From a checkpoint of a small transformer trained on Wikipedia: 541M tokens.
MLP neurons of a small language model. Each row is named by its layer, matrix (up: input weights) and neuron, and shows model dimensions 96-159. Each number is 128 + 32 x the weight over its row's rms, rounded and kept within 0 to 255.
After each neuron's rows, "fires on" lists the tokens most often at its 100 highest values on Wikipedia text that the model never trained on. A number after a token or word is its count.

L8.up672 [107 130  85  98 156 166 133 149 140 158 171 118 118 158  80 143 105 115 105 191 178 137 181 164 165 114 115 171  80 126 134 122 138 112 110 143 119  63  85 108 130 128  63  98  81 115  77 122 101 163 109 118 143 136 119  95 166 128 128 131 145 169 115 108]
fires on: " un" 13, " its" 10, "-" 10, "ob" 9, "iv" 6, "v" 6

L2.up72 [128  85  76 151 112 133 122 115 151 165 170 163 123 194  98  66 152 126  84 140 129 179 183 160 120  88 160 160 162 115 143 117  95  97 168  89 204 158 109 213 159  93 124 123 109 210 101 121 115 106 148 156 185 112 155 102 145 120 116  84 149 115 114  94]
fires on: "ir" 24, "ah" 21, "one" 11, "ory" 7, "ly" 6, "is" 5

L2.up471 [149  61 124 110 142  94  72 135 139 122 205 153  92  77 126  85 108 142 146 180 130 146  97 204 128 119 174 121 177 131 166  71 125  95 153  98  94 106  78 123 151 149 138 180 205  59 143 131 103 132 137 141  73  86 162 138  75 149 102 136 137  77 107 132]
fires on: "res" 26, "s" 11, "es" 7, "om" 6, "ath" 5, "ing" 5

L12.up974 [108 135 172 160 112  94  73 123 102  99 154 233 155 158 106 170  94 114 129 115 152 152 166 132 153 139  80 101 145 125 173  99 133 150 204 102 154 140 121  97 104 161 169 170 169 103 165  79  94  94  95 176  86 139 182 118 167 112 173 157 142 193 225  96]
fires on: " s" 24, " c" 10, " in" 9, " A" 8, " a" 8, " con" 4

L6.up163 [113 143  62 147 118 164 100  85 159 162 116 156 131 124 166  94  86 122  86 121  67 125 113  96 113 139 135 148 181  96 127 116 140 138 109 168 134 133 130 136 163 108 115 148 164 138 155 115  87 165 122 114 117 148 111 141 111 141 166 105 141 107 118 156]
fires on: "er" 29, "est" 21, "t" 8, "ur" 7

L5.up295 [118 118 162 128 111 110 133  91 129 140  80  58  94 176  73 141 154  77 120 121  87 107 185  93 123 124  97 147  84 100 171 126 128 117 149 182 133 116  81 147 120 139 146 167 106  48 190 144 164 125 102 128 155 154 141 118 141 115 109 115 120 110 103 103]
fires on: "ed" 34, "t" 6, "et" 6, "n" 5, "a" 5, "ated" 5

L3.up252 [158 103 169 132 112 106 156 172 127 136 151 100  81 117 120 161 156 165 161 143 123 108 122 169 119 129 140 153  90 159 137 120  77  64  56 108 146 108  91 151 112 180 143 147 184  75 117 124 115  93  96 156 103  55 157  77  95 162 161 140 171  87 184 163]
fires on: "ome" 15, "res" 13, "es" 10, "is" 10, "ue" 7, "ok" 6

L8.up235 [119 118 125 124 105 104  90 177 142 141 155  70 136 142 154 160 144  63 128 108 108 139 129  43 136 136 128  73  74 167 136 134 154 177 150 117  41 148 109 123 122 119 148 130  79 139 121 168 147  67  73 161 122 163 134 123 203 135 106 157 139 105 140 126]
fires on: "ik" 15, "k" 11, "ack" 9, " from" 9, "ay" 6, "le" 6

L2.up600 [136 141  54  66 138 170 198 147 188  91 118 133 125 155 103 128 115 100 129 137 137  68 158 147 184 141 152 143 100  89 175  89 108 158 110 174 158  52 160 106 115 131  83 120  89 112 115 113  99 104 167 109 138 161 153 166 135  96 157 161  65 151  92 133]
fires on: "rom" 26, "om" 21, "oc" 17, "ol" 13, "ep" 13, "ob" 4

L7.up947 [ 98 155  98 101 119 129  77  72 135  68 154 181 157  88 198  65 146 193  94 104 126 135  89 142 167 132 203 158 155 113 228  88  80 169 125 113 127 173 146  98  87 162 111 165 125 183  93 108 155 103 158 145 126 189  85  99 142 103  56 119 108  85 117 130]
fires on: "it" 23, "per" 9, "S" 8, "re" 6, "ark" 6, "in" 5

L3.up737 [185 140 177 149 112 114 117 136 111 170  88 130 146 123 124 164  91  98 127 161 141 123 134 199 113 151 122 101 138 121 119 106 107 103  91 127 121  83  95 113 148  66 208 130 141 113 144 120 116 138 151 116 163 142 154 123 187 177 103 195 123 164 138 162]
fires on: "orn" 19, "ro" 11, "ot" 9, "rit" 9, "ic" 8, "gr" 8

L6.up147 [ 93 162 174 178 131  91  80  88  92 174 110  82 168 156  98 111 163  92 132 140 110 103 139 119 131 175 177 154 108 142 142  93 166 120 150 134 117 122 128 153  73 201 147 132 135 125 104  99 146 161   1 144 142 130  93 125 120 117 131 165 110  58  91  90]
fires on: "c" 31, "ar" 16, "ent" 11, "is" 8, "n" 8, "t" 5

L2.up176 [145 152 131 179 136 153 105 122 151 180  79 136 102 120 170 123 141 155 136 133 126 163 127 155 108 163  50  97 110 173 113 130  86  78  86 161  97 107 148  83 125 126  90 161 150  74 183 128 126 148 174 163 120 120 172 153 146 132 108 132 158 154 114  97]
fires on: "un" 20, "art" 20, "a" 11, "l" 10, "ad" 5

L3.up988 [ 80  70 142 144 123 138  81 123 120 140 188  95 160 126 184 179 133 141  92 137 170 162  97 118 121  96 122 108  20 150 169 113 150 111 111 140 119 108 171  92 158 130 113 150 153 150  81 120 103  85 101 143 142 152 100 128 176 159 126 135 141  96 134 155]
fires on: "le" 24, "ograp" 16, "ik" 11, "ing" 10, "og" 9, "en" 4

L8.up875 [226  73  66  86 119 119 131 102  91 138  91  99 114 149 178 108 167 134 110  57 108 159 173  85 121  56 183  53 110 166 116 111 123 104 123 127 128 148 137 171 154 120 168  82 157 107 156 119 106 117 176 175 132 110 115 133  74 178 134 178  85 203 178 107]
fires on: "," 43, "." 23, " on" 9, " (" 6

L2.up501 [ 88  83 136 182 114 186 109 124 164 137 126 148 149 173 134  63 152 105 117 174 158 144 157 120 140  95 145 116 158  70 174 140 158  94 126 141 128 157 135 137 154 106 168 123 181 130 153 159  97 119 111 146 185 120 169  56 144  75 121 117 157 137 152 119]
fires on: "es" 39, "ir" 11, "ies" 8, "is" 6, "ad" 6

L3.up382 [201 183 115 150 139 124 122 130  98 157  92 126 148 146 144 146 225 161 154 111 116 166 131 158 122 114 137 100  82 170 171 132  41 129 142 164  93 185 132 120  67 119 111 144 161  94 163 108 128 247  80 110  93  77 134 134 132  83 141 124 138 172 123 124]
fires on: "ans" 23, "l" 13, "at" 13, "ri" 9, "a" 8, "eng" 6